config.toml
activation = "squared_relu"
norm_place = "pre"
parallel_block = false
extras = ["capped logits"]
lr = 0.00118
MLP neurons of a small language model. Each row is named by its layer, matrix (up: input weights) and neuron, and shows model dimensions 64-127. Each number is 50 + 10 x the weight over its row's rms, rounded and kept within 0 to 99.
After each neuron's rows, "fires after" lists the tokens most often just before its 100 highest values on Wikipedia text that the model never trained on.

L5.up1506:50 45 53 41 47 61 44 55 50 73 68 41 45 64 55 35 37 68 39 56 41 59 37 43 31 69 36 52 52 48 54 47 46 57 42 55 32 49 53 48 48 48 57 68 63 38 37 69 37 48 44 74 74 36 51 56 32 30 59 60 46 53 47 44
fires after: " D", " Th", " | D", " d", "d", "D"

L6.up352:29 18 55 47 51 45 56 57 45 58 50 37 54 17 44 29 39 52 68 50 60 54 45 66 59 49 48 53 47 66 60 52 48 46 43 55 57 46 56 52 46 58 37 64 52 54 50 42 77 60 55 51 59 50 54 53 52 46 46 57 60 47 67 54
fires after: "1", " District"

L2.up332:50 36 37 42 59 50 44 57 50 72 44 33 53 35 47 52 62 59 63 59 39 61 43 46 73 57 51 57 62 63 55 59 46 39 58 49 60 55 68 53 32 60 35 44 51 43 54 40 44 75 71 35 52 48 60 46 55 42 53 47 57 51 51 30
fires after: " V", " O", " N", " S", " Z", " | V"

L2.up5:52 44 58 38 40 34 57 33 34 54 56 58 49 45 64 56 48 56 52 45 39 49 47 37 31 56 53 59 52 58 56 36 61 42 64 56 59 49 52 39 51 55 35 46 74 75 34 60 35 61 61 44 52 57 51 55 53 40 49 46 61 49 59 41
fires after: " O", " K", " | O", "O"

L2.up855:72 27 48 36 51 56 63 42 48 62 53 38 45 62 61 53 68 46 55 50 48 51 48 45 55 52 44 43 47 47 62 43 53 51 61 55 57 52 40 33 30 47 44 63 58 43 36 47 38 51 72 52 52 45 66 44 54 49 45 59 77 42 38 55
fires after: "1", "| Total", " P", " K", " B", "|  | Republican"

L6.up979:50 50 26 46 40 53 47 32 57 46 56 75 46 48 52 44 47 48 29 28 32 53 49 54 56 49 57 45 52 40 51 61 33 52 50 53 44 28 49 38 62 46 56 62 61 69 42 50 45 60 48 56 57 59 48 40 44 49 46 56 61 43 45 61
fires after: " a", " A", " an", "ing a", " was a", " This"

L5.up412:49 52 55 52 62 46 38 40 62 60 51 63 55 33 43 41 37 54 57 58 31 52 45 42 53 60 53 68 66 59 40 51 50 57 52 53 51 61 43 45 56 51 36 54 60 54 37 40 67 55 36 56 27 52 34 49 44 63 73 53 67 64 28 47
fires after: "\n\n", "\n"

L2.up694:50 39 45 49 40 71 50 36 57 70 58 59 55 42 51 44 46 53 67 63 43 59 45 51 38 60 64 41 46 47 53 40 46 53 65 74 61 43 49 52 61 47 40 58 52 67 42 37 49 53 56 41 55 68 47 46 46 54 53 41 64 44 41 47
fires after: "\n", " M", " m", " K", "M"

L7.up306:33 47 36 60 66 67 60 52 51 68 39 33 37 65 62 39 56 50 31 47 40 50 38 33 41 55 64 52 36 43 32 49 40 29 55 51 51 44 59 54 51 64 33 44 56 48 60 38 46 38 26 55 37 45 44 42 39 43 49 45 46 37 47 55
fires after: ".", "\n", " |", ") |", ") | "

L2.up1096:45 50 58 43 48 46 54 26 43 47 56 20 62 51 58 55 63 50 57 74 35 59 60 44 62 66 63 41 43 56 61 53 66 41 49 60 62 48 66 49 54 56 52 67 47 57 49 44 45 46 50 66 39 43 31 56 52 40 64 48 54 35 51 54
fires after: " T", "- G", "T", " C", " S", " of T"

L2.up1398:45 31 41 53 52 54 56 53 49 40 45 35 67 69 47 44 52 61 62 50 39 67 48 52 59 47 52 62 41 50 45 37 46 34 45 37 54 60 40 48 66 58 46 58 49 38 43 64 51 50 54 65 35 39 49 53 49 58 39 41 50 47 60 51
fires after: " L", "L", " | L", " D", " | D"

L5.up805:53 53 31 59 61 43 68 63 35 79 40 41 53 20 44 55 50 58 52 30 44 42 37 49 48 52 61 34 55 32 46 36 39 52 43 47 64 44 60 49 46 43 45 49 41 45 55 40 57 56 42 46 70 53 44 47 42 39 56 42 47 63 56 41
fires after: " | ", "; "

L2.up408:53 43 51 41 50 32 33 44 35 56 53 48 57 49 57 48 56 39 33 53 44 45 48 56 56 55 66 41 61 59 40 66 62 43 65 51 55 71 59 55 42 46 46 44 60 65 46 48 43 58 46 40 46 42 49 59 52 63 63 45 58 46 44 40
fires after: " | O", " S", " Y", " o", " O"

L7.up895:43 48 59 58 53 45 45 45 62 46 48 46 34 47 48 42 45 59 47 57 38 61 43 37 48 63 53 62 57 47 43 61 47 48 36 66 48 53 46 49 50 55 57 60 39 31 60 31 42 50 47 41 47 67 58 39 37 35 52 46 45 61 52 36
fires after: "\n", "\n\n", " The"

L6.up1498:43 37 43 60 44 64 33 48 46 58 47 42 52 51 50 49 64 53 56 50 52 42 35 62 44 36 53 66 44 54 59 54 73 43 22 45 62 41 61 51 40 67 56 48 58 36 65 40 37 64 54 56 50 60 44 50 37 59 60 48 39 57 59 48
fires after: "-", ",", "H", ")", " in", "("

L5.up718:63 45 70 37 64 50 57 34 65 61 52 63 41 49 65 56 56 63 61 66 49 48 58 53 62 40 57 30 53 32 40 59 45 46 53 43 52 61 47 61 58 62 53 42 47 35 46 48 30 50 48 48 43 49 57 39 37 40 53 49 65 40 55 51
fires after: "0", "1"

L2.up535:28 40 63 45 63 57 40 28 35 66 46 48 27 58 61 53 67 43 43 69 55 53 61 57 71 37 45 48 59 49 55 42 42 39 48 49 63 64 54 36 61 55 53 58 38 58 52 68 58 51 49 61 28 46 37 72 44 26 55 65 52 43 59 44
fires after: " W", " K", "W", " Z", " U"

L2.up130:52 42 45 27 46 61 57 33 29 72 57 52 44 49 60 40 55 47 54 53 53 52 46 60 56 48 54 40 36 39 64 38 38 60 56 62 57 47 61 58 44 61 50 35 50 35 39 48 45 52 56 42 51 44 62 45 42 50 51 66 77 53 56 35
fires after: " Y", "4", "6", "7", "0"

L2.up1332:43 45 61 46 72 50 29 41 43 54 47 41 50 24 57 32 59 37 47 41 42 47 39 48 58 37 45 47 52 63 51 57 76 55 39 48 42 55 55 56 49 57 46 49 37 56 36 46 48 56 66 42 39 35 45 52 59 42 37 56 50 48 44 47
fires after: " A", "C", "A", " (A", " (C", " C"

L5.up1007:41 35 31 45 69 43 62 45 43 54 38 49 45 45 39 39 60 53 44 43 53 48 38 33 59 53 63 51 57 50 29 34 81 48 30 52 32 49 43 52 36 47 45 65 42 37 38 49 42 43 50 41 48 51 60 61 44 46 44 51 45 59 45 41
fires after: "\n", " Ab", " who", "%", " Abd"

L6.up966:38 38 59 22 53 57 48 42 55 69 44 26 45 40 42 41 63 51 59 47 44 67 39 36 51 63 45 50 42 57 53 67 77 52 56 47 50 46 64 59 53 58 38 59 37 39 42 49 49 52 43 45 44 54 56 44 56 54 65 38 55 68 50 60
fires after: "1", "8", "9", "6", "5", "7"

L2.up153:41 59 61 45 41 60 59 43 46 47 52 46 46 39 59 19 53 54 48 59 37 56 30 50 60 40 49 43 42 67 57 70 57 36 56 46 62 55 60 25 49 49 41 46 73 34 48 37 51 51 69 48 46 48 36 49 64 55 37 66 56 59 47 41
fires after: " A", "A", "S", " I"

L2.up1436:37 35 44 37 51 43 49 44 46 58 58 31 37 60 48 52 66 66 49 66 51 61 45 51 71 54 59 54 37 41 49 48 51 58 47 47 52 42 52 47 45 53 29 37 52 48 38 52 38 55 70 54 48 40 68 57 53 52 49 46 53 58 43 42
fires after: " N", " n", "N", " S", "- N"

L6.up364:48 42 49 55 58 52 49 36 48 43 60 43 55 36 54 44 57 53 65 57 40 55 40 38 57 62 48 53 49 49 48 52 51 50 46 72 52 62 58 30 53 46 66 62 49 67 67 55 42 48 43 54 35 38 37 49 54 36 72 46 54 49 40 39
fires after: " On", "On", " on", "4", " Released:", " |"

L5.up376:50 35 35 26 62 49 44 51 42 73 60 43 53 45 47 52 62 53 48 44 30 48 56 48 44 50 52 56 36 42 38 41 51 60 55 58 55 71 51 57 41 55 50 74 36 36 49 65 53 53 56 69 53 50 45 45 43 22 41 53 49 50 51 49
fires after: " S", " L", " d", " V", " | S", " D"

L6.up1423:58 41 40 42 55 34 67 52 61 66 55 48 51 57 49 62 52 56 49 29 44 56 50 42 48 43 45 34 56 37 48 20 59 40 31 59 62 38 43 52 47 57 43 67 55 36 33 51 48 51 56 54 65 33 43 47 41 51 55 26 58 44 42 34
fires after: " | ", "; ", "+", ","

L2.up404:46 51 49 34 35 58 47 41 50 51 70 42 44 50 75 54 50 61 37 47 50 57 69 46 53 42 43 55 46 57 45 38 43 41 55 52 33 69 43 52 47 52 45 41 42 31 52 53 43 61 46 64 37 53 40 63 37 66 42 54 63 46 63 44
fires after: "| ", "1", "\n\n", " | December ", " | November ", "\n"

L5.up316:46 36 42 60 54 57 61 35 51 57 57 36 35 52 50 43 56 57 51 75 63 42 46 58 57 58 47 39 47 58 39 40 44 54 60 47 34 58 60 36 41 65 47 49 44 33 55 43 48 63 55 63 62 57 43 44 50 32 38 50 55 41 65 47
fires after: " K", " Z", " | K", " acc", " Y"

L2.up276:45 46 53 49 35 51 32 46 51 64 53 42 49 52 52 63 49 57 50 45 52 66 46 39 55 30 49 42 52 48 27 51 55 64 45 78 43 53 37 46 42 39 58 38 65 53 58 58 41 48 41 55 53 56 39 47 41 24 41 52 54 57 52 52
fires after: "\n\n", " Mar", " U", " Mon", " St", " October "

L6.up1096:22 50 52 49 70 62 65 63 57 49 46 41 53 50 58 52 40 60 65 58 45 49 47 30 63 51 74 36 41 63 41 41 60 17 47 41 30 52 44 59 44 56 35 66 51 59 44 60 49 59 58 57 40 35 51 50 49 38 51 53 51 67 56 43
fires after: " D", " L", ", D", " B"

L2.up305:38 57 35 40 41 47 50 54 62 43 70 45 40 43 46 24 51 42 50 63 61 46 54 52 46 47 54 47 55 37 44 65 47 51 28 50 38 57 58 36 43 44 46 44 58 55 41 44 46 50 40 39 51 45 45 65 53 52 60 45 53 75 38 41
fires after: " Jul", " Mar", "ie", " Mon", "omen", " King"

L2.up1092:54 47 47 47 61 37 49 57 48 52 40 56 50 52 50 67 51 51 40 52 52 55 50 48 54 63 48 40 46 55 53 67 35 38 67 67 64 56 53 55 47 57 48 44 60 51 36 41 60 71 50 46 59 48 45 42 42 46 57 54 56 55 40 52
fires after: " I", " Y", " Jo", " Al", " O", " E"

L2.up1241:39 36 34 37 45 73 56 49 41 52 41 35 31 59 51 59 50 47 61 48 50 47 57 36 61 57 53 52 50 58 55 40 68 56 42 41 51 52 55 48 46 67 44 48 41 43 43 67 64 65 52 54 56 38 53 57 53 31 50 49 63 69 39 47
fires after: " D", " V", " L", " d", ", V", " E"

L2.up471:54 52 34 47 36 29 31 41 51 44 38 59 58 47 45 40 49 45 44 49 48 59 45 54 46 44 62 41 47 55 43 64 36 49 53 57 53 49 46 41 62 40 53 45 69 61 33 40 46 64 52 52 33 65 57 41 54 57 63 48 60 53 46 42
fires after: " | A", " A", " a", " An", "ing a", " (A"

L2.up604:55 46 47 59 49 52 58 32 66 63 56 39 56 54 49 47 54 54 63 66 41 47 39 50 49 56 50 32 43 34 43 52 32 45 41 71 56 53 64 60 49 31 36 40 49 56 41 53 46 60 54 52 25 46 57 44 77 48 42 44 72 59 71 47
fires after: " N", " M", " | M", " (M", "M", " n"

L7.up1010:41 38 36 42 71 49 51 48 47 54 38 71 39 59 44 44 51 56 41 52 59 43 36 43 52 55 58 50 51 44 24 34 37 30 39 51 60 49 61 41 60 43 49 43 56 42 64 31 53 40 40 41 66 46 64 49 52 49 54 50 52 64 43 65
fires after: ".", "\n", "%"

L7.up273:52 47 52 51 53 36 47 60 56 59 60 30 38 36 47 40 71 48 39 53 31 59 46 59 49 55 64 58 42 57 31 42 46 38 41 68 31 51 62 60 37 70 59 42 42 33 65 48 61 54 48 68 37 50 60 39 48 48 57 56 50 42 42 54
fires after: " |", ") |", ", New York", " |  |", " T", " Television"

L2.up487:59 39 36 44 73 44 59 45 57 46 46 30 64 49 65 30 39 33 41 58 38 44 45 58 57 54 55 55 28 50 58 38 67 45 56 36 65 39 58 62 52 56 45 69 42 50 58 42 37 46 67 50 29 68 53 54 61 52 54 54 54 45 44 46
fires after: " T", "A", " t", " p", " P"